Weights of a small GPT-style language model, trained from scratch on English Wikipedia.
Size: 11 layers, width 768, 90.5M parameters.
Training: a variant of Muon for these matrices, 903M tokens.
MLP neurons of a small language model. Each row is named by its layer, matrix (up: input weights; down: output weights) and neuron, and shows model dimensions 576-671. Each number is 500 + 40 x the weight over its row's rms, rounded and kept within 0 to 999. Numbers have three digits each.
Before each neuron's rows, "fires on" lists the tokens most often at its 100 highest values on Wikipedia text that the model never trained on.

fires on: "g", " song", "ment", " Mer", "uk", " high"
L2.up524:491551493437480494445538487490553476552554443478485455426534411437564547505540426479431455508513483525483490540524519451471516489439474515540462457519487509446473535569484486547522440500561494531485504511490541430482557441560515483452482492546541504506497510476558464552460483511477530512
L2.down524:484539519433491562486537513516542450529500542580374540522520506496511581497480491553490519517551535518483497532499563414466474475505458484480438482542494495539486547469477495518525423536517542451496507452525573410453564480543558463486513441503549468476515538486519515472476505484529449496

fires on: "'", "-", "–"
L2.up2077:590471483477507494483446459502540511543520544544493465472466494450513474461489518494617517499474543417588432509543508394456489476494528522561487512514381486487514440613567431499487505493459439469462456489536503454544498530526445434529502443504435420427516485451560512497502509534466500523
L2.down2077:509588500522517521553529535485491492493478460480552503485419544513499460534521512489526585483468483526498564474519497463516515441475482505522563536457413456532503579413535474457480531482510422578550537557470440458467475508487443513514522503439441461485458470468513480546497480526460507523

fires on: "pe", " and", "but", "ign", "and"
L2.up1862:421450544507522435472543504454530519581538503432552527515544464494573460454510504501446515473554473542505533543518548501526487515527477497409523467472467509519546554562495518582507570448387490544493581449516494555498547507419502463481533504523518509504478494510521495539513517447385472546
L2.down1862:466481562523478529398485536411487557457448407482444498496480513484535521519495520589416508530476484438508476588565551509515511504492519502493554460490479510456540542516559440486499563507527457543490482517509499553499463549437480493585491506551497492524494514570481478518418501494516458456

fires on: " was", "==", "ly", "li", "ch", "lay"
L2.up1906:543485523477464490493438500485499488541505459511535484516540540524486527538520518512488514578419522524460419468565493468535581443528554462510516543520580509517502547533528585529477435499553520462499540498535509457473527431476523476475485407514514488495530554486469482590563512446469505417
L2.down1906:556483523525442449448462441448540462503526451555530525536432489423502546512467522475469551525575577547483495561566510439504525564529538521489533501469514494538551523579538523450483478510482505531522534473500513481490469469496526492468540416579537517532521530519473515508476581511444562467

fires on: "\n", "One", " Six", "ir", " Four", "3"
L2.up432:483544475595533440502456528523473442527520477479519449496535508488488437512497487547476450444448495490458524565507526437559511552484526589566563440555464485426456493471489511438462552526510532518455467466525500536460457508543550463445476516540481469551490452502511487522489501517548504481
L2.down432:517502469526550466526476497481424511534505516514523487454503547525526503517474452487503495477403511540507510508490443509512485466536548476435518512418546485502456464499510550482528565500440450514445464530528465479471550520537540501545467480472546411548630510525568448526534461484557506500

fires on: " V", "P", "L", "li", " P", "on"
L2.up885:505492506431495475514534521535551493445480483535554539505491505418469469516491555521500538492543522492447432565493509541469522514570582460534486551438545512468518548515513519534524534504479498580534454492537480481499527547556491548466557419559493555508483492474458494517527478569459515539
L2.down885:578461448595482454529503440490534514491490432553589449515510557465465512559479490462494477472494480541491504547512470472506568465502405509559463552496470559444475482478449519550524489457493492441516399492448525488510518509456579519473483490502477493481551430434546520513551489455401503544

fires on: "o", " town", "a", " same", "sa"
L2.up422:525404552553541489516492502501492542463533426485523490539475486509478498568498534467489497532405503552572478494496476488496496442508514415582504422542542510453545492483504451533575522463564530518582472558490507462560479518447487467493513464588562470462492492522451466477537536538481551540
L2.down422:505592479532536539460439442463576495515539507483481478463523456484521497535510461548476481538553483477509448551422530487473564566491466497455578470524512483470533468462420461519492492518530532516491467477495483461602461468476489534486466484476565571467443537449454418482496551455523469435

fires on: "s", " Fri", "fil", " Nu", "li"
L2.up1452:460465410517424469425523491525519469524457455534539416529538533387469519513528547547541430538474460565483567408553533436503391510425455519558529544497534530433496502536501446493513517488483521475484531392438554404484507536485553418517492517525536555537566472490520433423499562512563487472
L2.down1452:400464480518442521486543518508526495539528481572507568503551588521484585492574432593436468545494474598482468462607442487491549548501535531564469512526547523455393508479505486568478473553585480482590542491554499485442452527542494448476494497462489534473486480506531492515499455492517506468

fires on: " who", " have", "o", " whom", " use", ";"
L2.up915:489458509469489475452541451482568471540468498511555492510512467494500518494495506410477526487427471570495458574454578455492499495567508543502520500410495573543472470516478516453489504490521522555470532518566466536490518548489534484453472493530543416525445466548482503494484434477446457456
L2.down915:474526515446507479473551535564541546526502441514463477500436545498484447435409521496452559465419523394475482564536524504508559480449570474492515461511513554594469458458483448492546466539480415494429500512419480517512439488530462553611533465468516503496496493511508459498460448558487513615

fires on: "es", "rit", "ant", " before", " Divi", " following"
L2.up2223:472528537438516480479526493520543494482482498439486482517542534547513482536516496478540474502504542536527493509510557525443379476488434484536522588453463505484550498511491595480433467553468525491509432530569450562466556602572556420509538535508413409466472455509489453474486475517499502503
L2.down2223:430503436462562469502496499540456510501505469466478509507493529600528566478489508466492476463442471509422481488493586474541486548539428482518510491492509476466531451417535484485472488458371515572494510498527432454524536540513450469510477502437483498463424492529557472477510535531557487487

fires on: " For", " over", "For", " Nor", "for", " When"
L2.up2698:476442439517495553518522448583486490473600488423542488464481499537519498487487525575507506521509479482430536531555484483511520523536531497507472502526505463539490579487495478438440466436540511558508476497516494436516508485435508541482467525507577546518490509525489533436478562521480484514
L2.down2698:437559496424526531456496480539498452460527516614405482494535548443556485474483455563443477435491525505501460467539447488502540500483496485504518501555519534513488543559575507525467459538538511522491480443523429471502476459501524542506532531438540490485465517482500529457480498573528522534

fires on: " =", " /", "ed", "/", "="
L2.up1802:527515466501410520517472517497452457532471539486533515502439540484492521505533516562505530488561501537485483493484428515442515448460475509442442481491527527497510546546495498492497481496501493462449456431482519560491539437465517532491513552493573509525438595527510522567504525513505450452
L2.down1802:486509415547525470545431524490506463539571459558558442474543482458484490552497586550488473510512483538575419525477421473384503484461446524492414547445498471507504501522519490519453586513551455462523536456502475520472559495499510493491535505481519450509539558482474449512460484457577493531

fires on: " P", "P"
L2.up2900:531473567517422504508499477551491357569559475543493549506475502531463447545486550445558473484556533517474496489440530538445479534521514462548508468517517546514499485480485557512529483513479453500500459518493523530560487538527423520523560467530455509534550465448479513604471479587467542441
L2.down2900:513489484583439398499520518525476508523458510513553538488445479517492512547530513500530496510510533505522493570527517529501475505501488498577511485512478488542450478485511494503534474497504475475488466503487485541438471543422482532529548410513463554557503513440509561502521575562447506430

fires on: " Col", " Sol", "ra", "assi", " Tra"
L2.up117:537481462442504492452522552545458543490574540518424530498453553561436593465545491471572541514480574489507508468453485555468482504443497556508518542554523517462459564481495495510505435507498551540456530527473477428453493489544518523504493556460375550541522489517449479454522562484567458464
L2.down117:515559500509581533567608503554491494494459474445526523551505531485442567520548470491513508540510507509490455478490474504498480490463514538507556579560499525493511553483490531570499418532577530629493503493489506475551553484487538553475468501468489572483501515517475386471507504474524473459

fires on: " of", ",", " Ru"
L2.up1146:430488482514481556561541460520441572489566463510488546522477467522475543456548372507516587504529477537528462450459477522528489508530521507489502563498492523523531519523469590508497408511504484475484544479536529531557617407531538580557512543480439547469513571467458478464451493472508525505
L2.down1146:479422448484514492473465565499562446448566474464571455449538513526528504528490461489444467488517577566520516494595471565568535524534518447422446512477543536511502569486484474481590490485547491548534590489443494519528486478474419542555450510567543488481447487486540513516506489489533467491

fires on: " of", "---|---|---|---|", "s", "ed", "se", " with"
L2.up2886:561503516508543482484505414595565487459530504436443496511472487531448483540513584483571445542566470485555521473496485560427461517413472473431532438478470527490558514550455469450491495469486486462558499429495517473460476516545490511497479531517481534538530526515534560497493463479514461459
L2.down2886:491493488531498508539511469475562523504495446545459503434433551540466494517490508522458486510529485480547523489535485510502516497529463510489513522560533496469472494437479525558500513507493493478550411459469476523473526517555538478431529518569488423470589485565514525459477499494530457571

fires on: "er", "′", "-", "ner", "al", "de"
L2.up1388:540502528526552505437417530521444444447484528477546559534432473490524499561465535547499494537468477461533471556527461481490518452499448483507493465466452500489488479518514508485552454510469494537505469556530497445452523533433496472594475562499434507477496526504602537529482537477391486544
L2.down1388:501511477464473456483519469513505559506446554522376450501446443461498419568495531543492539542507514443540525477618489445488482492536506517544495461486414498462487511458434476430491502485466543548600519450534481522501502381463464528533492481556511464512537544415526552480432507468521479479

fires on: "ed", "0", "d"
L2.up1957:501545536487477482523460473416457474527451478512401534523504548475570522498480501494452452630578547549496493513498439474508499499536478469499444434519519527444458497524451576522509565507493555574523401522495456552514524478480489509486512550493481506502499442517530599476501437450448478502
L2.down1957:526495505501491509499444479485503467477474481454410551500576496526452477519487517485574437535457492590491508487471544466493566480487507536464527510576493548510500612515567496499518503512461542495439519484519490521512491481602488522504567606461542513486540466439527512524511506476435495511

fires on: " Ko", " Fu", " language", "ki", "ko", " Ke"
L2.up624:462447500479477533524510524496498436483474505470561474547478551477409466526510478533517431535469442512506526556436489551462511433492511439462554497554503447487529523587516497518450535557494549503463505483450489520473522497450571462494531484493486493571482480459445425516529507516454506523
L2.down624:513476502500535518467470517489483449547432519475487442522536484495421509543525508487557521498501541487484520508504461558517505517541509475460558487515426560445496492522514494564410525442454457491541474487447492505490525533453492479530528481493477553526536480537517451490539513431463513482

fires on: " of", "ed", " million", "s", "ing"
L2.up1061:502458538496437529534534503510439480545539561535499521489505476531508469432514531433460442466564508541557490504461494385532469525496447484506504437484535488456524505600597554465464507486396527515437597485528583523537500577491483512500467493515530459500460529466484519496545445488547476472
L2.down1061:458482516469488457520530468527494495473505512541515496488552416454487506482452501462502489495501523515469499593460470543485544433489570514482550508496494577446421536458489405411462519528446522477511456563514454456510530451589525535444462422482584493461489537526487513466463540545411549469

fires on: " of", " hold", " at", " held", " on"
L2.up783:551537480501504494551526526446453541480520450452522494513529508472525494454539448406494569438540486451577461449526559574536416513495494504523536506523463532567476466543503481502510475365558504463522505501541542499541540509488491481536463508538473476472498481537517454434509513489518506499
L2.down783:519471529551502546480523476547534531467579535461559548466519498532508567538568494476491502464514512487450513539529536457514530526476501494485489505512538467520596459501491498500453506557517493527459425505513520457487421515503551534490456524535524463411520507491494510525462490501466517514

fires on: "ic", "tic", "ch", "um", "tion", "gin"
L2.up2390:542471498490506477544517557403596477462500525513538529462581537438480471427466487510486539564504478511460460448521483465536506481518578538525446463464453531543465512440440542518511545511521453503514510495456460446502486546528468470409500507530476526496482415514494487555521509526478489492
L2.down2390:515533502506552544454506530570544474513533543474480543500470477534524414485466442479479520504525555461516522407493498551451458547540478529451481439430468542520581533540465513470480483582511433480452437502541484552521497545533447508510466498446462442538585579555525515477526454482518506467

fires on: "o", "a", " Bri", "u", " DF", " GK"
L2.up2152:548494515471490508496414406557503503544443505450556440502466585491437495528533477540517498464479478527433478558555540472404480528465529516548418552455520457578418584433509490491519519476493516494439510547506560520536492514532535494418496494503448412401537478443455454496506514480503513517
L2.down2152:541439537444473442430463443530532513553513503538547473489506525504522456493477550522540472466465538556511535454507494480452550534488439527506487513485440505505550463491528541500502442499497519499522544541428584487557438506466535501473504456555490524489521372459455458536465499551562484493

fires on: " total", " Long", " Total", "tal", "po"
L2.up787:483408469490550512494508456539505535513490569395490451524559566502503536543522493453482496504528396488487425498513456516570387447467454519477498421513502531466514506486475439489503517521456486493490526453490477518496570460567546507480497526470521484502554589494476565459514512475490537529
L2.down787:429582479504524562491499525505517518593475454504526504535537557500550575482528499505525535518504522485438532540472458498495380507450447555468549464566507535500444521458463481533471428527563508559486509487501468574453514523517546464492490496492512488497488589473522488441531469551483534476

fires on: " of", "-", "ation", " down", " found", " over"
L2.up707:493486505483463525572516445537492556551494526474475455479473478448519497499464479561440505508528492442448491477484484509516521438462558498494494564493442491490516521533446513483524479431523537523578463496506531543503483486447537590516458516472419469425502551433550398441383572542458511548
L2.down707:477525481534468494537452484529473461575482501507480522528525484516544545557459472512547531487520503488565547557510480572582450496512431471467419420510568614502548531509519518510496477525534507518487492519526487532536518450519477441477508497493490520575527575443503550520457483514479557452

fires on: " comp", " Comp", " grand", " arch", " calc", " Second"
L2.up2579:475439445463483481501497425563457542477601549473513618527525475431455527451512506515460540477497566522488526499536522477456504582539467467500460506499530467501483485514556459512503483500515522471476440528544496478531537507544505402449567502575532449411470533564473510513539502572457476462
L2.down2579:512480528520490484468515362594552448493569455503536495464542464495507532443555469523467503519473455483492467539574468498527407525421494538526518481424513493492536376443494490583519414497481475478446444488491500522415561523516487539545505485447457491485487545540548480477478441552433532502

fires on: "y", " stop", " Y", " Ty", "le", "Y"
L2.up2168:499439460441495542468486484501553537458469534516558521611496563510492487461488466488462552467499519453482479533486465544515508432460492500486496512556472489440558543500526496466473545526501521435439457493478518490535545468459500510434533508505466511456467474549532517559539486490504442448
L2.down2168:490430545463495493483507503480443488510497528507519489478526566535477508528489439510564552490428494389486510494448506480559518480494490545554424530584466501482520526564523590482516539473489530523451462457537540511458538483484503469486540519521525527498489477464495506536438442509494480469

fires on: "-", "n", " into", "f"
L2.up1365:505486543503470505513440564494461520491437531454521510488484524523478504493484510461515421508546416492481556576478566468531513481490487560474459443485539551507509447475519483512549525541440477524532472474487494533467508505422501560554526493473480428502488509411490468502438457510448435514
L2.down1365:477463420587514491481466467502477535520505480440617522527507521450498495485521434528471543426497523510504514543532441520502487507563476479543441505513507501459480493480492548486428450465525507533436490529571537486432497507487487527497573472577526525456526575539491512466522621502483460501

fires on: ";", " with", " –", " alongside", ");"
L2.up3050:511522494496544465493446491406483548499518512497478469491419552441561454454443590475562452508466460460480460509538481434423560576437508530506461485537518587512431577547458517471485533544503463411478468448429440533527464504449509492590493518499443479433502551499504466488485472493453536430
L2.down3050:585477509504500575455469522441502487534518521501483578565487542527458446423428458441551467460548509493452423517525524491518532476485511523492544423537464539476457563531490538504499507492443537505480500499502524473390568527468454477524442562493443464484497515536478492427504518414457524546

fires on: " of", " was", " Top", " been", " top"
L2.up1198:511443502542591554558534504543511525434579547548499548490488499526548486469472435561483535496560491585449548458520479498439536478520507507447427594551475576524587504434500560453518521520555501500502502517478508549497485428545525564520506540444522491432496471528460395516448508503470470456
L2.down1198:488477592528428535533517502532528451451557514534511476548535547441457533482488479499535478527471486532511434542485538559472506471517554518562519434516447504578527462511535490559490475460449522487483514585490499489519474522476530484577529517537507487515497507537523522461495421536483574496

fires on: " of", "ance", " Country", "=", "up"
L2.up2552:599521426514538575581504534525493559434423473558512515467472523516592435491488426503463522488466536502486499517526444454444513502460481470491554517442527515481494496484505522547517442485502466516437488506458519575477480424427463535498570538492513481477470492523460488550441552487400548513
L2.down2552:546496507553488460570497513511451522445484509487485496532544443493463544504520551457557463494511516489543483504505488548507472452447483445489499487570497439527499434439553469512513458555514425426494471576490555491499469505509486509547477493439540566553475495416515453426435481506523486531

fires on: " do", "o", " did", "u", " Ku", " Do"
L2.up1371:470506544481521556484536584525418523541472546440479554469439500471485474534511504474504515509513561515440566442569449445463512492487476491540498481471467495513470569463436462449379534502507472479556553468525516555459533535564488443506542498477455532479510532529501496475517528524510510584
L2.down1371:494522541471524514459485530502494522466433518555456489460463485477501527538502490601544471478487593518476464443552476486532522501571542506409537473493457497530479542472440465466443487547513402491543529478514459505485464583613520416482517481584484506519507503469520472500487499429457526502

fires on: "3", " bi", "bi", "ci", "rd"
L2.up302:481507451517504478461423501499541535484519498473473547463501519560470456456453481550446511484557537553492488494526477460522447464458518488519479474521503523483507534495451518472512512462468402454565475577457509485581469558491585462518495546494495572523518530544552467442492472487481573524
L2.down302:556518431478449498489488525515512455468513447573488498496485477491389461535477552463474517509491464542462509504509467500527457537485481550472449532480480429394494482454486506562479510499550439502500439505444503430533523506456593496446591487518520532526497521597507509452528482509569490432

fires on: " Wal", "cl", " Cla", " coll", " div", " Dor"
L2.up1600:504459533445506417574471546487511492492504641508457544401495539524478550492551514447509568564482530489463507533519470405496457486480480488498537449463518532509532537524453501471497537504438488447494449526485460463515509495506589492550464504512468561582532533507460516520528529474562486558
L2.down1600:532474523545558508517528538473478523495506553491556473494476493493446561532542428493470509521518541512517465483550429481449556482533559505538485543485493536502544554514498517426486528446481538520519480502499530472505523445510485485533482475499520599526498506561444504468617423514484460572

fires on: "s", " of", " professional", "Professional", " join", "'"
L2.up1983:456493461513474431555539529439459547519498437475451463475499497515627420473490453469447488533477492493483558504472547456519474442523457487458469529494528498448445529560513535487581515514516485512480464573491543487515487507515522458498480496504511573456505483548552532504465465464553502564
L2.down1983:553543437502433485459471541506568509497444483519413536516423553533505521548492502527449440498506475523528495464432516508514484455520538494450534472451608521433412488566453508516581480405439503557513483490489511534512536506467487508505458511464494521541512460458563507541525529519499508499

fires on: " Don", " Tu", " Lu", "on", "i", " Juan"
L2.up1102:554525515496441538472600468480546499509468549484617474455501403518522496477509502449499588499445460480526485528516510495459460532487497570437478568557561507518482548445487505493482535482552539458475594499548463527479499481518501482482485507503445543529433529521464519451459500396466481517
L2.down1102:456555522516477493454515508529491479485476581542677462479513455500457546534465469453533489526438479529474486422526481491499469490494548495506542567582504546536474554446438501541547468482508482484462554498536456555458477530506504456452497443480487570484448476522492566485490492468514519529

fires on: " Ra", "le", " Gra", "stra", "lo", " gr"
L2.up407:524473502490552613511497448486509529476550505454537521500542571579525459390535451491509484496550498516439449494479495430498442524527575460486531492553523546486514503508566450508493540396526455488558534493508524446407477482488485483502522442486464547483554502515550520501502542578545438490
L2.down407:532523598526499476473419541519459482417599477500481534544511503515503483456496494520491555515458528495449496473550491526487484516485498547482460476472525518420483470486475456542502401476506443526601550516464459460495406442462508591506441512536438569518494482516546427596543500526513486477

fires on: " of", " Chief", " when", " for", " Supreme"
L2.up3009:572422473472504435473502468526507453511497456509476527452500486467495427508405468502547480496486556440428530531544497434445539429486532528475480517482526569473446560528463484507483510533481473519516464410501654460474512536509524488583528534481471506572580515499425490512540427508522464499
L2.down3009:537518538481516490472580384467509536491498481547412525463485468502549480507548469518448533459468480534467414552454474444578547485488534499456519478430506591507478576506521511588537413423462472502599517486483422521556507442466461503489618500479489425507568511508453502531478517523552537491

fires on: " pre", " dis", " comp", " def", " Comp", " app"
L2.up2025:532498521558421565523457435519380555476538476490504539531502437474511563452533568502442474528502550521472508561517454464558542488478545466525448463534540456490478518458541478497535556476521502526533493489504494508495549531394552581427550540603468456483490502480515494452538488493519493505
L2.down2025:513494415543478550501474461494484520517510528482566480501503491504491556505467607525458468497523503482523519507511442464523530542560558485537491430549495435527422479481583589564528487507555455481513509510534540480482571428469446514561593508531536475509433419452547454496497449415468517555

fires on: " June", "N", "the", " Divi", "De", "ore"
L2.up901:503545543448512500414462495468587445561531523528475494499504577498533460473473465501401424507534498530461520523534454539507519441542516482520497556478511552562430468546528468515512491464525423526466441509573566562413467528464497461536481536523399536459512440423456484481509473505478531495
L2.down901:492530508482431596520518524537513499461566484502498473540516463535550494527479569482514523562419470465513555460494477388532531421439496500500482503487527511498493510499496451531490443462453446579525467487610524544511495461463432450502581548475438514474574392521422463492522520532487491544

fires on: "Croatia", " Chinese", " Lu", " Democratic", " Mass", " Yu"
L2.up1832:506513445447453517482471515436521521497449461439566496520520475463407487456490493559489508530508410521564530456578442508472481470465545496592513544535519526557525547543444497526530553570530402513507498487391512552521498484501569540479451490507555443505547489527513524558412518439596466474
L2.down1832:512521468453468504470582450393508454487468443459567567518541485521485487515540506496514499545545477451479560465514453452464521419506537512507525574573543458490541549496516506464437416481508543503483568513506529549510509552535542593491454557555498419480512468519531508483495452392484512426

fires on: "ing", " of", " as", " Central", " than", "Be"
L2.up2431:534482500522496540524560500518443551464608505599427518451422513487431516482485486480492530577470488497533532443476416451487561502526457513520511485527492527553395506482529450532439527521446471585565577495458527499556553502545508510566459534510478538442464482426497514491485498530565539476
L2.down2431:506510504526522468495533477460529489497492475519523462507463501435474455547478522491466483474536506479452504489475474486501554491465414435439473565510504527494589442552555556512576599482494493509520447524505525518536518471526535525483552467557581476509426534468503493483482497481456510430

fires on: "==", " |", ":", "ly", ")", " =="
L2.up1943:541487509500493457476480520508532565514503523492527525497505412483553426421487482539485548598517474472447556490550482477470454524466504454467448490442493522558500501454470455479463489504410469480457543486548594465527514480489536507450503463455482519550418521437487535461551605478528491502
L2.down1943:460536379563495529497521523484488450466481489534517491498435469533491524511441533527512568513516502503500542478523504454478528523505503478472521596560528502448437467469455466519531485487464562555486514540555472472464501539498457403421534489525496567459452442568486536489578562455467510449

fires on: "s", "es", "tic", "i", "k"
L2.up1043:493541511508425530537547472452497539500520465516487505559431493552547506468476457507485425494517548525523497489464432509516505496587504531518510464471536452463512526544467523581459458527507475404535585442499487587467461505501511523482527432591495524450531524477470506484521434480462499492
L2.down1043:497510500543502490525484465572519452440497480452572512517526506499518436482508431500429463481560592491550517463497518460481494511446585474567526502567529510506524485578450492502542473416446539487491537480438547556531516512547489518497525516467458529466505557520504493525416583451528548524

fires on: ";", " Can", " California", "ic", " Classic", "ever"
L2.up187:542499548524531500464453518467556418489527528479481459439479433556543429470438531474471532511566499505565476456566494510502485482498507532431532515530486451459437519502504489452510522442503545541482534489462443413418462487569517514515429496524416432544495536518467477431515538512510489414
L2.down187:513490520513446543500483561485478538464557507520471586490494469505530517502498500457537547461513495524517417545490459522489471549525556552467490513502490512487430520531451498552490592483508507494516467536522540488521445424531515479427469454471458474483481516507523437447479565488493449469

fires on: "o", "de", "ez", "del", "h"
L2.up1883:480581499530495481456529514503526489477494474536506467516532450495507454500434475415497446533549472508532496400536473503462536582472488495526576535486482461551481492535465477518463445442526556535462410459472466441487496482449491568523595521470513549478524511495522495489502519556504397546
L2.down1883:484546520517576476463475476448535474518515529426493479487439493510476449441471585536529475430445508514512464455461539417516464459558516513493500479512486508588544463517542486500472517524480522465480482426447515447447545542547427594478483476432500545574528476521510448488549589498517541526

fires on: " Dem", " Dis", " Del", "ce", " Ke", " Ko"
L2.up2526:508534514504530545562506577540526438493491495481580455479487485449472505524527519578508497524487510510502520499460516512518482517538555502465515534441406485495486430520513481569509484519427452540482476537481418458476546460461536517526457533438487436470598501506411490408502509487485543531
L2.down2526:515538472479507498555539532536533451456477524467486475473513514539404548520538495559531526452499515539544532489475553503502548445526487540448512548461431487466491512432474539535510526505482521579460525461568381502464598530499446529539576466493540506524559418522496432507507558507501536516

fires on: ":", " of", " ==", "===", "CC", " ==="
L2.up2730:510551477515515500437538548465499572505480510497541509547521526479474477471529523562512490474439470514576446533501497533547535514499516520527498508489542494516496514505569510438560450408427483560502496530508538583505507420539508520475555494421451532527453470542525509522536469528583448529
L2.down2730:438465469465540516451471495536480523468501492524487549525568520500457470511463435483460440505509563447505563529532499530427540504569471501533479439546468554482524509555573423528536489461407576469479511470405475434420532520484374521562576538570532488473467498442522438554508489578442481490

fires on: " be", "li", "wa", " was", " found"
L2.up1246:527456569501492482523582509503473502486426418531433488451525478521482491528455525547482478488454579543473540560508473492609516522455524523539508495498453547517512529469513477509541525464464508505551517524492504445519555463470535471496495456487592521523522530490492481568537537575474545402
L2.down1246:459447435445470506513553459559424477466506498526517512596495444567475547438472520536488427486545539538487505491447537534528513472464505439517517550519535547557497555516523500484507487469534525468451418532517499541512449541532539450450528480588542499437533569457522408494522511527502426464

fires on: ";", " Fi", ");", " Chi"
L2.up3059:544539556481549516505414536496422523445504512550548503455471485498477518387462535512492487472572489486530510494540556452530611488496480541453476438528499541483405549478461512497460508564436526486444487535494493528476488495512481493496490520445485530524474455545540555475447516507522444532
L2.down3059:494515457439499491506524544486448513453525513495471596507482574482513606486453470520536567488492490461511430476527531531487511441515430572468524424456466578494496521521463504490482503469553501535506475543576462515487577440590496484456439467494525456482511441542499453455413543509486487464

fires on: " in", " of", ",", ")", ":"
L2.up545:534514494436549461436560456516453464415483533477523523489456450490570496440489418510476505523504521539402462463510469498461481558460484486495463517515495503513524523480519485570499528565429508461475482456500491505486464541426462528539464487559484502538437528466474479487547511542525493493
L2.down545:530583506483547555498471467560539496560522469507433521515484432500515522491543479536543472453521528529506504524413485491512522516471454477528495457505518490455485536556557478479546559540492566495450507493519503474527489533522500487488531451450446501484528525466442542527563529435499504502

fires on: " of", "ed", " with", "ity", "d", "See"
L2.up1355:482467514462412414477461477491485529558535520473485558523461464509502478487479534468514489543538467520540518467485434469488515476473511473522538444465455488461499523636447565459482483515528501502522482497451511585500484540504477544480445601479422522491423468525558518548505440448547460529
L2.down1355:498468571528513519413511429434478571542433516587525531471503446543517513482563462515588510467521502424453537520507506555430485553581476540468450477531503525534474467476493453451472510584547479508519441511470506497534519516461488515485397485491566499482568451543502487457550447451405474494

fires on: " /", " or", "d", "/", " ("
L2.up3032:540473442530502520519465558459489396491489483537540535486439521474492481449503526487513489492456518489407556504514415531532498448400514457481445514488539476438551442483543501405494463474522437566476549440509443554456583426439484447443406581485499457502486488468538465502471534563533463423
L2.down3032:468444471510481485443409538440536480427542468501621487440478519571488484556497486479414562502534435422489487525534460483569498487417408538503523510547535481549525383575537543492424506418462489515475565527539496584493518464460479419519457457476490451621490535480476524508534516497447497506

fires on: " Bu", "bu", " Pu", " Ku", " Monte"
L2.up662:493523510428520468547539527449570453470448512518590469514519510475562521407511506579459519581455495527450434472598527555493568534518504415492531474525466467461555514541513496456566448519458524472472513481497496392432485442520562459514419492491510501474495501578527498451492455474473500426
L2.down662:533511484434509518529529500542466513432490585572494499446457453439500569543529492533510515456401506489524558495479521509475536497522467496496448483472442485442497535490515513529562463491554527492467508518547554510483515509543566499444410477462425566429522546559527529437525441504528546479

fires on: "s", "'", "cen", "len", " Allen"
L2.up974:444506472510571484537525519464424473474510494491455496537507475487542459458445561505406599535497445517535519463480486589439464504471506491527498449413492444435482490540512560464471567521490519451524475565500557437465458431501456512532499602515557451479511524533518521480399503512483449450
L2.down974:505448511591525480572468526456507522480518432514550517508520543567466479519560491495571526552490492503567520424547558531493527460488511541462457475488487517504511502532486586494528548495545511488600566536511512528524527451533459479508502521457545488570489451428524493540525478503596480497

fires on: " \"", "\n", "ly", ":", "vis"
L2.up218:525477427404446519585467508517560507530476563474526520474516481484515453482414482518463517468557541466501496527568504499552455530501499506555496487425474478589430554492509490514507446484535456475494487462573508520504465569533502506479528488495477523513513521536501535510489540504581494502
L2.down218:526452480455427535509471479479469533438523475444641485438470552479456516534430555494545535506487474571469533539483499497521547532528495507543573440503507550521476540510496488495490511506486524507465526446533577504484562530473471531517438559461513483507561465455472490535488538461455559487

fires on: " K", "K", "=", "ation", " W"
L2.up2696:438527503469469470498508449514442489547436534425554535477527560491431491479528555516479516529492488509477515443514534567501594494477406523566463455534494500562527513442492551526514513538470445574571497516546461473418535577521506505466442548522452522488568535453566534502500498518496517536
L2.down2696:491504505519501497462481536520453604540520500498551516546495469514494513520454512538461543474512509526486483446542452524526580514432485569604509485505443426528464530502508508541489537483513483492472459447564499503481449501536513541500432515475432521456484485449546514550587486520536510522